{"n_head": 4, "vocab_size": 2048, "init_std_o": 0.0, "optimizer": "muon_variant", "lr_head": 0.00426, "steps": 12543}
MLP neurons of a small language model. Each row is named by its layer, matrix (up: input weights) and neuron, and shows model dimensions 128-191. Each number is 200 + 30 x the weight over its row's rms, rounded and kept within 0 to 999.
After each neuron's rows, "fires on" lists the tokens most often at its 100 highest values on Wikipedia text that the model never trained on.

L2.up892,219,213,183,209,164,206,191,185,244,184,144,187,154,175,239,202,204,136,211,265,206,216,171,147,183,207,171,227,161,208,200,222,198,181,184,201,172,210,167,238,198,162,233,212,178,232,211,205,148,175,202,196,194,187,251,277,189,198,222,188,166,204,226,171
fires on: " sub", "ub"

L3.up930,185,235,217,188,199,236,231,114,193,202,213,226,201,184,185,185,247,186,178,262,225,230,176,223,195,242,139,162,192,155,178,190,216,172,179,199,178,193,201,188,249,254,186,177,187,200,145,209,165,194,150,209,208,204,190,137,235,191,223,208,158,199,159,225
fires on: " and"

L4.up584,201,231,163,170,192,219,233,176,156,234,234,246,190,176,170,248,200,197,198,252,182,166,216,224,132,215,242,225,149,201,188,192,214,142,187,216,185,196,209,185,200,199,187,152,203,182,190,138,199,218,209,132,216,197,180,173,182,209,190,135,142,178,160,177
fires on: " she", " She", " S", " Che"

L3.up289,221,236,218,215,182,132,226,203,211,162,201,238,240,203,199,163,209,207,224,184,219,195,198,222,167,234,193,177,146,197,211,200,170,228,192,223,180,223,109,197,230,215,211,217,196,263,174,252,168,209,201,237,152,177,161,272,232,232,224,201,140,211,208,207
fires on: " |", "\n", ";", " dr"

L4.up38,238,189,184,188,134,137,226,196,229,175,150,219,161,177,216,151,235,175,205,228,201,191,182,201,236,207,149,223,144,154,161,194,168,146,168,232,199,235,211,196,224,176,214,144,148,227,175,200,171,122,224,227,196,185,194,264,189,179,242,206,173,211,232,185
fires on: " sub", "ub", "up", "yn"

L4.up394,181,177,150,189,121,184,226,248,235,244,157,222,189,205,243,210,202,165,202,209,187,235,224,209,202,179,174,224,180,190,239,241,218,207,180,179,185,143,207,189,161,159,220,224,176,210,240,191,210,211,206,213,233,185,221,190,208,213,232,119,220,205,201,201
fires on: " as", " in", " at", " the"

L3.up675,132,233,228,225,200,222,194,264,200,179,230,207,159,268,177,249,173,176,170,202,161,184,185,151,189,236,273,197,185,175,156,158,144,167,205,203,180,207,224,242,201,160,251,180,235,176,187,194,200,216,177,195,149,269,155,223,216,151,191,196,176,199,230,138
fires on: " the", "ate"

L4.up611,151,212,203,175,181,164,250,187,195,174,208,175,167,231,168,205,180,171,134,180,206,238,151,245,250,208,191,221,153,212,190,151,168,172,227,167,178,184,193,218,203,194,200,178,159,158,223,178,162,180,221,209,180,174,211,210,263,182,154,226,181,212,209,157
fires on: " and", ",", "s,", " life"

L2.up19,179,243,171,198,242,163,198,245,174,218,223,210,151,191,249,193,171,217,166,204,178,196,241,191,200,185,207,202,164,192,233,177,204,183,241,170,187,165,195,188,174,233,179,198,203,168,191,161,217,237,254,151,250,155,229,168,184,211,149,147,273,219,196,165
fires on: "ave", "oll", " bl", " w", " j", " L"

L2.up790,195,249,241,217,171,186,220,180,215,205,207,211,187,193,221,177,192,163,114,247,259,244,214,213,232,249,160,168,171,193,188,201,139,181,228,190,203,192,205,190,213,216,191,183,157,194,158,241,185,192,158,198,187,197,227,164,211,216,253,152,140,178,237,234
fires on: " and", " to"

L4.up527,191,238,171,222,157,224,258,191,200,213,182,174,165,225,174,188,249,179,166,235,220,231,206,199,237,292,191,231,204,160,200,243,174,195,188,217,196,202,203,211,231,199,214,219,196,207,168,191,227,142,153,216,211,217,180,200,229,204,231,227,156,235,172,195
fires on: ",", " as", " and", "a,", "y,", "s,"

L4.up518,193,224,216,159,189,183,174,206,200,191,186,179,170,191,138,200,174,137,233,192,226,161,202,183,204,230,157,217,231,172,172,161,250,219,186,176,199,163,206,202,178,187,251,189,218,217,190,204,165,240,224,201,202,136,148,184,275,145,187,226,226,225,235,192
fires on: " |", " =", "|---|---|---|---"

L4.up204,225,199,152,196,170,150,168,172,147,146,158,220,141,195,179,186,165,185,223,170,246,232,218,177,135,191,163,195,225,174,166,203,207,237,193,184,175,219,160,197,129,176,183,228,139,176,205,198,184,209,229,176,181,199,198,264,192,169,205,116,203,225,168,192
fires on: " |", " ", "9"

L3.up752,211,231,188,246,181,254,201,232,224,174,236,235,151,204,166,186,227,168,202,156,165,164,193,155,225,208,224,199,157,161,166,200,226,146,172,224,233,205,213,207,227,192,193,164,214,171,203,177,148,142,181,197,214,195,186,196,244,262,173,163,227,171,201,185
fires on: " |", ".", "3.", "1."

L3.up474,196,185,177,219,185,238,195,258,187,167,182,204,144,207,180,181,175,229,180,201,199,187,213,185,237,148,247,225,160,208,166,219,170,213,157,212,139,248,194,231,192,191,161,211,188,219,173,208,193,263,185,238,168,193,260,252,234,170,187,93,167,245,191,160
fires on: " |", " wh", " but"

L2.up377,255,199,225,216,157,234,164,201,268,211,193,230,153,221,180,266,219,186,184,236,155,220,199,147,184,193,237,173,172,189,225,205,131,189,219,189,221,213,268,250,233,194,248,176,200,250,231,214,170,198,236,233,203,231,200,172,239,217,185,128,163,203,223,159
fires on: "==", "===", "====", "==C", " |"

L4.up99,201,175,216,190,204,189,215,206,161,247,235,198,188,194,192,228,193,212,229,245,176,223,221,195,170,212,186,205,157,228,226,221,201,185,237,274,189,98,153,202,239,216,207,178,214,153,85,200,92,183,190,214,157,180,204,148,237,165,175,224,249,209,176,152
fires on: " and", " he", " but", " she", " or"

L4.up413,254,188,245,248,203,180,167,212,176,216,189,192,164,167,228,186,187,196,223,180,174,223,180,216,182,230,193,236,195,139,169,231,176,199,190,209,211,199,217,244,258,179,220,187,167,179,184,180,218,196,244,198,231,209,167,197,206,272,180,168,214,169,147,252
fires on: " in", " of", " on", " to"

L3.up272,267,194,128,225,173,178,184,165,195,179,193,192,254,215,193,221,237,184,177,218,184,235,161,258,202,222,179,166,163,172,191,211,183,181,207,217,167,176,233,212,171,120,230,195,219,200,208,207,209,191,222,165,188,225,193,212,178,155,180,162,271,191,155,221
fires on: " to", " of", " from", " and", " but", " with"

L4.up50,211,187,188,176,157,252,165,213,208,224,140,214,212,142,196,230,195,156,239,196,194,197,141,203,232,195,182,242,205,158,216,248,173,209,155,205,136,233,155,206,214,153,210,194,234,197,156,179,211,222,230,211,165,242,218,247,177,142,196,170,198,218,200,174
fires on: " as", " in", " bec", " on", " at", " until"

L4.up445,184,181,150,215,165,146,206,178,179,196,179,187,199,212,182,207,166,242,168,221,211,184,209,181,252,158,234,247,200,223,181,228,218,155,192,191,181,167,254,230,226,198,215,208,225,205,193,228,253,190,206,232,169,168,239,226,224,136,222,182,211,204,205,210
fires on: " –", " it", "″N", "-", " and", " was"

L3.up75,241,247,245,179,215,172,183,175,213,206,189,188,186,177,195,191,157,136,164,175,167,167,180,201,217,201,205,228,189,140,173,192,194,158,194,200,196,214,237,205,218,198,184,181,172,172,189,244,220,210,230,221,189,246,195,184,197,222,231,203,230,205,221,217
fires on: " of", " Ad", "ab", " C", " in", " W"

L3.up399,216,194,230,194,221,248,207,288,194,221,190,219,160,153,211,195,206,183,191,222,167,191,171,221,213,163,222,179,203,121,176,207,215,150,185,192,208,165,225,167,201,188,179,198,167,231,189,194,253,146,241,218,210,205,180,211,218,226,164,204,188,214,224,236
fires on: " f", " F"

L4.up293,193,276,160,162,162,158,161,249,183,167,193,163,193,177,163,173,202,183,210,234,193,229,189,194,198,190,147,164,130,161,178,236,239,192,186,231,238,214,236,201,163,177,208,187,161,211,182,184,232,172,209,194,234,197,257,216,251,196,220,207,221,198,201,218
fires on: "\n"

L2.up45,227,243,208,234,225,191,184,191,227,186,203,228,235,186,232,220,271,194,202,230,215,153,214,157,160,171,211,179,173,200,192,247,185,167,173,264,194,206,129,173,156,170,229,175,196,173,206,158,150,246,219,149,189,203,232,171,241,205,182,138,190,141,214,154
fires on: " comp", " exp", "pp", " dep", " Comp"

L2.up776,162,207,201,198,151,257,229,163,200,240,176,233,211,238,137,221,230,210,233,208,162,220,202,150,174,204,220,194,151,169,254,181,149,231,219,227,180,255,126,218,141,185,224,165,274,250,147,188,167,191,179,198,163,181,230,162,211,172,203,169,177,232,229,168
fires on: " play", " appear", " played", " perform", " work"

L4.up687,181,217,182,194,177,203,200,207,152,241,202,171,196,213,164,205,162,235,202,234,190,159,154,185,169,171,254,165,176,241,177,203,198,163,277,225,193,154,236,185,221,214,228,172,198,227,213,238,177,206,234,196,231,177,172,176,225,156,171,195,217,173,170,210
fires on: " or", " and", " f", " +", "_"

L4.up756,254,216,157,198,182,155,164,236,176,206,205,131,229,167,152,184,190,178,250,176,269,237,170,222,176,163,196,203,244,181,249,222,224,204,177,207,227,200,178,229,159,162,213,213,191,153,150,174,170,217,204,192,151,172,224,183,224,131,248,170,250,222,219,165
fires on: " |", " 4", " 0", " 0;"

L3.up952,185,249,242,167,124,164,202,242,175,201,151,199,185,218,232,229,185,180,190,258,223,212,186,191,210,249,125,230,194,204,176,226,211,216,218,193,138,201,199,212,232,254,175,176,160,215,181,209,243,205,196,186,157,164,178,201,217,185,205,216,205,154,223,228
fires on: " and", " a", "\n", " but", " or", " the"

L4.up274,188,184,189,234,201,176,166,296,223,266,150,222,223,205,176,241,250,169,207,197,192,188,153,190,220,194,160,204,183,220,302,202,179,194,155,159,194,182,174,194,177,171,212,192,158,177,203,195,166,233,223,245,160,183,203,239,218,198,207,240,221,254,214,211
fires on: " in", " by", " of", " under", " into", " as"

L4.up88,172,231,218,221,148,207,228,169,239,152,236,226,177,208,172,267,198,207,203,245,222,165,235,198,197,198,235,195,202,145,158,139,208,158,193,228,215,182,155,211,180,158,260,224,206,225,184,240,162,171,159,250,180,225,185,223,197,164,209,150,177,245,179,176
fires on: " the", " cont", " var", " on", " in", " mov"

L4.up790,208,208,166,210,175,196,204,182,222,177,255,162,255,177,231,220,193,158,205,161,208,204,207,192,214,193,242,242,173,191,223,200,151,189,198,192,227,211,183,244,235,157,164,160,227,190,156,169,227,176,157,196,187,149,206,193,239,172,189,174,217,218,151,171
fires on: "ing", "ated", "inning", "ive", "ained", "ed"

L3.up349,196,200,220,222,175,180,153,197,197,196,150,224,198,160,179,139,168,225,167,228,175,224,207,221,166,191,224,147,183,188,219,223,174,196,174,150,217,188,134,251,188,216,177,210,194,178,206,210,201,188,217,214,210,243,214,194,216,227,214,171,202,179,190,187
fires on: ".", ";", " |", ").", ":", "ed."

L3.up248,232,245,211,186,167,164,226,236,251,169,242,242,185,168,165,174,194,153,209,181,203,139,174,253,250,214,174,175,174,226,213,214,147,187,213,225,192,206,217,203,190,205,187,211,192,238,174,216,163,199,251,219,145,164,203,190,204,211,160,250,183,169,197,157
fires on: " |"

L3.up833,193,211,185,181,213,215,177,206,197,198,257,244,176,231,156,203,270,192,163,136,249,196,228,182,196,259,170,161,193,193,242,180,194,180,237,171,197,200,233,164,181,205,145,159,187,217,234,198,175,195,213,199,202,235,195,167,228,205,208,212,163,204,169,169
fires on: "\n", "-", " may", " can", " ad"

L3.up762,264,190,145,177,178,231,171,277,163,251,235,213,141,209,187,173,194,210,190,152,223,208,159,214,254,178,183,193,174,158,213,200,188,180,222,264,192,191,204,151,170,184,212,159,249,223,182,188,171,190,244,177,174,187,209,204,241,119,227,162,217,231,193,199
fires on: "===", "-", ".", "====", "In", "ince"

L3.up433,217,188,207,234,236,212,156,197,195,170,189,260,162,236,160,255,168,207,196,194,196,203,255,244,148,203,174,185,198,256,174,239,136,183,164,238,175,194,170,237,170,178,204,144,176,168,196,234,181,141,196,189,230,171,207,129,156,235,170,171,233,222,212,228
fires on: ".", "s."

L2.up239,173,225,226,227,161,187,260,155,212,221,201,244,208,226,197,197,224,192,174,234,198,137,184,213,201,188,224,202,215,148,191,173,188,165,188,180,194,203,184,178,245,210,206,255,202,205,201,181,154,208,253,180,194,192,169,133,166,184,204,133,183,183,138,236
fires on: "ir", " N", " G", "iz", " Al", "any"

L4.up833,154,200,204,204,162,222,199,165,194,180,166,267,201,201,209,180,147,226,168,240,194,206,167,225,213,190,145,164,225,220,222,244,163,170,182,210,243,195,194,252,176,231,212,182,194,203,180,197,152,151,243,216,225,179,182,211,181,249,143,175,218,167,195,165
fires on: ".", ").", "1.", "s.", " for", "="

L4.up692,236,239,222,190,171,219,169,172,229,203,188,199,206,180,168,150,183,218,200,224,185,188,208,152,177,191,179,197,186,176,242,173,226,183,188,305,212,255,202,210,174,226,189,214,165,182,180,219,153,219,186,214,192,221,176,207,205,207,204,173,250,201,219,212
fires on: "\n", ".", "\n "

L2.up883,219,202,164,147,180,256,173,213,216,202,213,221,181,161,208,246,191,179,181,217,209,162,200,206,209,188,194,202,202,186,255,208,162,168,153,180,184,210,246,191,199,190,187,230,228,263,268,229,180,156,149,206,226,209,222,172,212,169,215,152,218,189,193,224
fires on: " most", " more", " are", "===", "=="

L4.up565,172,174,208,177,229,193,229,163,192,192,227,227,172,285,161,178,199,178,169,217,203,201,137,157,197,233,188,171,153,185,155,187,223,183,231,201,172,128,177,238,193,228,143,185,194,228,206,211,228,203,185,232,231,146,217,147,237,224,157,206,272,186,159,151
fires on: " and"

L3.up670,182,199,167,183,209,183,210,180,240,174,161,187,196,197,153,185,188,231,217,223,235,203,193,164,183,225,176,247,160,225,197,200,228,227,160,205,175,251,193,249,178,234,196,229,162,207,139,228,179,224,208,227,149,212,206,211,222,186,215,127,176,219,226,181
fires on: "\n", " |", " L"

L4.up861,172,195,196,223,180,146,112,227,156,130,191,251,200,187,218,206,178,197,231,222,186,220,211,204,181,248,186,245,206,165,213,217,207,192,187,226,193,173,106,197,232,229,158,273,193,185,177,233,191,234,212,213,155,224,185,230,225,251,259,205,184,242,242,199
fires on: ":", ")", ";", " ", " •", ","

L4.up257,230,237,251,246,196,223,215,209,128,200,173,261,185,185,205,235,219,166,169,232,203,195,244,204,190,203,166,199,224,170,196,188,189,236,191,176,181,214,192,201,168,149,246,222,179,193,215,225,211,194,195,213,247,200,210,208,183,232,220,163,213,196,207,188
fires on: " b", " st", " dra", " c", " so", " f"

L4.up673,181,241,207,194,237,222,157,225,177,218,184,220,160,173,175,196,222,177,217,244,260,239,194,156,223,235,172,196,198,208,205,211,193,222,217,238,248,216,197,176,183,200,195,143,213,178,156,217,196,217,190,149,203,162,250,204,240,224,186,184,208,142,249,162
fires on: " |", "\n", " "

L2.up312,204,214,244,223,200,217,160,206,197,161,240,227,111,193,214,233,210,143,197,231,235,196,198,187,195,271,194,195,180,197,195,243,150,202,227,199,210,186,178,233,204,235,201,178,183,224,169,236,193,202,176,136,224,278,176,172,202,172,227,168,177,194,212,219
fires on: " of", " about", " between", " to"

L2.up657,223,252,193,198,209,224,213,217,184,199,197,181,216,181,209,189,250,193,186,197,195,195,180,222,203,158,204,182,169,168,261,246,179,173,192,215,244,208,195,206,180,194,220,190,197,195,184,236,219,192,244,208,200,197,230,199,206,254,217,165,163,228,142,218
fires on: " Con", "uman", " med", " Med", "iber"

L3.up204,208,177,212,232,215,261,225,288,208,192,167,210,190,196,211,229,194,170,211,231,161,130,174,198,223,163,192,236,224,198,162,200,223,173,181,248,206,254,226,160,224,185,224,155,186,190,191,173,221,198,185,186,233,206,158,216,175,218,218,194,234,163,153,221
fires on: " e", " f", " |"

L4.up53,201,243,177,210,183,191,206,236,215,151,247,176,180,242,173,146,207,170,163,175,180,200,203,215,214,165,207,202,196,220,230,235,216,182,198,189,202,185,218,198,265,226,222,161,208,207,181,234,183,202,241,212,166,150,188,195,228,183,172,179,170,180,199,204
fires on: " |"

L4.up701,206,191,195,181,188,229,207,233,170,225,180,234,140,201,219,194,165,241,168,177,168,231,164,214,224,250,187,185,162,192,201,241,183,217,182,213,168,174,165,240,231,176,181,182,193,206,187,236,157,191,195,198,186,167,210,167,185,211,192,166,196,163,242,251
fires on: ",", ":", ";", ".", " –", " and"

L4.up705,208,198,197,158,188,182,198,195,230,253,243,174,267,212,190,232,200,191,200,178,212,216,200,185,204,162,161,265,215,184,202,212,169,209,215,219,209,200,180,201,198,141,197,227,256,216,183,169,210,158,195,162,188,199,197,208,236,211,217,183,189,171,168,170
fires on: "ed", "ated", "ized", "ved"

L3.up909,202,210,234,221,240,171,233,177,212,234,119,180,252,239,182,243,207,176,180,132,180,232,179,186,180,204,204,200,182,201,199,212,186,188,224,215,209,197,170,197,206,166,211,181,202,183,149,191,152,209,179,211,236,167,169,227,271,215,217,169,206,225,240,198
fires on: ",", " and", "e,", "y,"

L3.up135,152,215,192,195,226,181,259,186,163,207,194,170,203,255,171,173,174,193,207,193,255,191,163,229,218,236,205,199,188,147,210,184,194,143,202,242,226,148,169,206,252,193,212,206,226,177,102,174,191,193,182,227,222,205,152,240,193,262,186,191,222,184,190,183
fires on: " and", "s,", ",", "er,", " /"

L4.up601,189,198,193,188,176,202,147,190,172,189,242,178,199,184,255,177,248,202,239,225,252,228,212,179,247,241,154,208,211,215,189,222,189,174,226,204,187,172,214,243,207,173,200,243,215,205,195,179,211,175,215,183,200,231,150,162,189,175,253,208,250,185,240,152
fires on: " with", " of", " for", " a"

L4.up737,201,248,223,224,222,131,231,200,167,168,207,226,191,213,208,190,238,149,204,158,189,166,219,208,215,197,177,191,201,184,197,232,221,189,184,270,193,229,175,230,223,148,240,169,190,193,211,184,82,207,220,201,165,190,161,169,219,215,164,234,158,192,225,216
fires on: "pp", " |", " resp", " ", "-", "fess"

L3.up727,154,211,209,217,168,203,223,231,188,229,259,197,173,181,202,236,228,179,185,216,162,213,184,174,203,230,209,138,200,157,231,181,200,191,229,235,178,148,186,186,204,176,196,172,218,217,138,203,172,151,170,174,195,144,220,157,284,206,231,199,209,187,167,165
fires on: " and", " to"

L2.up506,208,219,202,200,223,204,219,184,206,190,295,208,169,217,172,214,207,189,229,160,186,174,156,183,208,196,238,208,193,194,208,186,224,170,199,200,194,156,204,240,218,198,199,178,166,201,204,196,213,242,247,250,221,212,181,232,225,263,181,131,180,245,186,169
fires on: "\n", "mp"

L3.up724,175,249,229,222,148,198,152,264,186,232,176,227,161,186,212,207,176,183,208,195,193,188,277,186,200,198,281,202,179,172,216,189,186,176,152,181,195,201,231,195,219,186,219,210,202,177,143,123,164,225,218,185,259,215,180,161,189,199,163,177,196,265,203,198
fires on: " fl", " Fl", "fl"

L4.up494,188,253,190,193,178,181,138,172,176,161,180,210,191,239,161,175,277,179,226,195,196,218,203,266,167,244,199,255,208,170,235,232,237,121,182,174,164,158,171,203,221,196,247,216,204,217,185,200,175,228,212,184,194,205,241,232,231,224,193,218,205,215,226,196
fires on: " |", ")", ";", ":", "0", ","

L4.up347,212,201,188,237,200,202,200,201,215,201,151,192,221,208,228,217,198,196,204,223,160,172,153,221,157,210,230,201,221,220,252,215,161,225,226,154,180,193,197,149,209,163,208,150,213,171,192,242,240,223,195,173,183,229,210,229,237,193,175,184,190,201,177,174
fires on: " =", " comp", " r", " app", "″"

L3.up158,197,201,213,216,195,223,194,191,199,201,198,176,172,193,216,255,214,153,149,222,192,149,179,177,190,189,164,205,176,217,221,210,193,188,145,237,239,205,172,228,208,147,218,159,191,159,197,207,173,175,179,194,182,240,232,105,211,208,158,176,158,205,200,195
fires on: "pp", " resp", " exp", " app", " App"

L3.up881,208,257,245,166,201,180,204,222,217,177,220,220,187,205,172,220,230,185,186,186,244,217,213,160,152,248,207,187,175,184,195,235,214,164,239,233,231,200,213,146,250,184,157,163,172,200,201,249,176,196,192,211,231,231,199,137,235,213,190,229,238,162,201,160
fires on: "E", "\n"

L4.up71,175,230,185,220,184,213,158,222,211,161,174,241,143,188,169,166,179,132,187,243,151,202,190,216,169,244,156,197,194,200,248,188,132,222,208,221,171,165,165,192,184,253,186,235,171,190,207,236,206,172,208,200,260,197,217,223,188,245,221,173,119,193,218,180
fires on: "\n", "|", " Year", "s)"

L2.up602,206,167,203,159,241,109,251,182,246,196,183,242,205,259,205,223,191,184,265,200,207,265,176,180,216,198,186,203,223,153,177,242,202,231,194,225,220,147,224,212,187,145,204,188,188,226,207,207,182,200,190,179,221,171,162,243,251,219,243,165,210,222,145,219
fires on: "ese", " single", "),", " line", ")"

L4.up309,235,205,151,240,205,197,174,166,172,186,179,184,162,235,172,162,212,272,166,217,192,244,167,250,236,176,200,184,168,249,204,237,148,221,152,161,148,218,212,240,233,164,207,168,173,189,168,198,220,201,193,192,176,191,212,177,206,176,173,139,228,208,198,275
fires on: ",", " and", " –", " to"

L3.up991,275,153,166,200,158,234,169,267,213,295,149,224,198,268,232,217,216,181,168,225,207,221,203,256,177,183,190,221,202,221,242,200,205,170,250,210,186,168,238,245,208,217,165,169,216,162,204,200,209,205,197,198,178,181,175,173,211,270,156,222,212,164,246,180
fires on: "==", "===", "==S", "==P"

L4.up118,255,255,187,220,188,160,207,233,216,169,199,190,169,208,193,211,239,213,223,216,220,160,181,208,196,262,152,202,169,269,233,182,225,235,172,198,213,185,211,205,194,200,239,158,252,207,207,247,183,186,180,157,204,219,190,170,235,219,219,188,186,182,158,240
fires on: "\n", "===", " |", " ("

L4.up627,282,194,189,148,208,268,208,239,260,231,148,264,186,176,223,221,212,122,186,187,202,172,254,191,199,180,249,227,164,198,191,181,178,147,200,181,222,223,209,250,212,197,230,238,218,192,219,220,189,198,217,166,193,194,206,211,173,253,193,170,197,174,225,230
fires on: "===", "==", "====", " |"

L4.up784,199,283,141,182,198,223,175,231,241,220,198,223,182,221,135,231,219,166,196,191,175,201,231,209,197,156,223,194,204,184,235,208,219,195,190,214,184,221,215,198,209,210,232,243,162,219,189,175,159,197,188,195,162,207,181,176,179,210,144,173,200,292,147,223
fires on: "fl", " along", " to", "ward", "ated", "n"

L4.up467,218,229,157,197,180,229,229,170,199,216,205,177,200,222,195,173,193,174,236,251,195,207,177,258,219,208,176,198,201,254,246,206,195,239,154,189,213,255,213,174,234,200,191,181,201,185,220,226,195,158,232,180,237,224,165,239,219,190,183,200,226,196,119,204
fires on: "\n", "-", "==", " ==", " (", " ="

L4.up397,202,203,216,198,177,216,185,218,152,170,181,213,230,236,177,230,172,242,198,234,191,214,168,204,174,208,168,224,225,222,165,203,218,251,182,211,211,214,223,228,165,198,186,209,226,211,227,268,249,178,162,219,173,211,195,235,144,185,136,192,206,191,191,122
fires on: " a", " was", " made", " played", " compet", " comp"

L3.up736,170,234,156,223,234,158,187,243,207,216,181,143,225,207,156,175,188,201,193,199,227,181,208,168,186,194,172,189,158,147,210,262,260,231,182,241,251,167,179,160,206,170,204,180,189,142,188,201,219,162,227,204,193,207,218,184,139,147,145,185,207,186,160,236
fires on: "\n"

L3.up642,170,184,210,196,185,186,217,197,175,183,226,143,212,221,160,190,197,203,223,182,213,182,174,174,170,152,185,184,249,183,235,245,231,206,205,181,190,215,210,233,144,164,241,226,210,165,100,195,212,245,214,207,203,175,224,216,225,105,238,172,267,242,211,182
fires on: " |", " ", "th", " −", " 5", " —"

L4.up90,192,164,176,184,179,174,192,248,229,158,218,258,209,222,185,184,200,138,215,197,192,191,212,189,133,227,216,230,195,230,216,184,176,202,172,193,252,213,214,218,194,241,215,221,147,226,221,232,218,160,211,216,242,191,169,269,200,224,204,135,207,207,232,204
fires on: "\n", " 1", "|", "G", " 2"

L2.up205,166,212,201,209,204,218,230,205,223,192,191,232,138,195,179,212,255,189,159,200,240,185,160,188,243,204,166,107,159,172,238,224,151,228,248,277,189,157,176,228,205,115,175,202,195,158,171,229,174,224,148,232,208,221,151,179,222,243,248,198,158,165,175,223
fires on: " and", " or", " '", "ise"

L4.up915,207,208,212,189,240,238,213,178,245,197,153,237,197,151,205,206,184,122,170,219,172,198,194,203,240,240,165,201,186,147,196,183,142,196,159,189,180,175,285,205,200,231,210,206,180,197,210,237,196,199,191,211,187,214,178,231,252,192,217,201,208,175,188,201
fires on: " the", " of", " a", " in", " to", "'s"

L4.up165,215,246,201,181,171,155,144,254,253,218,175,207,184,199,188,211,207,182,192,164,199,165,197,189,164,240,159,247,146,165,218,196,195,142,175,203,189,161,220,216,234,195,192,230,162,209,189,217,136,214,173,178,229,178,184,259,240,203,193,170,191,197,166,163
fires on: " |", ":", ";"

L2.up691,174,164,193,249,163,231,177,220,212,201,184,237,197,190,153,213,268,206,207,219,152,166,210,208,224,168,183,212,159,163,148,213,231,173,152,186,201,196,219,222,238,244,229,176,190,170,180,249,209,230,205,201,192,198,197,224,225,186,203,205,172,171,238,200
fires on: "oc", " soc", " Loc", " loc", " cre"

L4.up674,201,258,197,269,160,200,213,196,176,212,228,182,169,210,197,254,163,170,173,231,164,202,196,233,211,228,241,232,226,174,192,158,291,228,178,186,208,167,161,216,248,197,198,184,230,177,166,232,204,210,205,228,203,182,181,161,165,228,225,227,219,170,196,194
fires on: " is", " var", "oci", " a", " was", " an"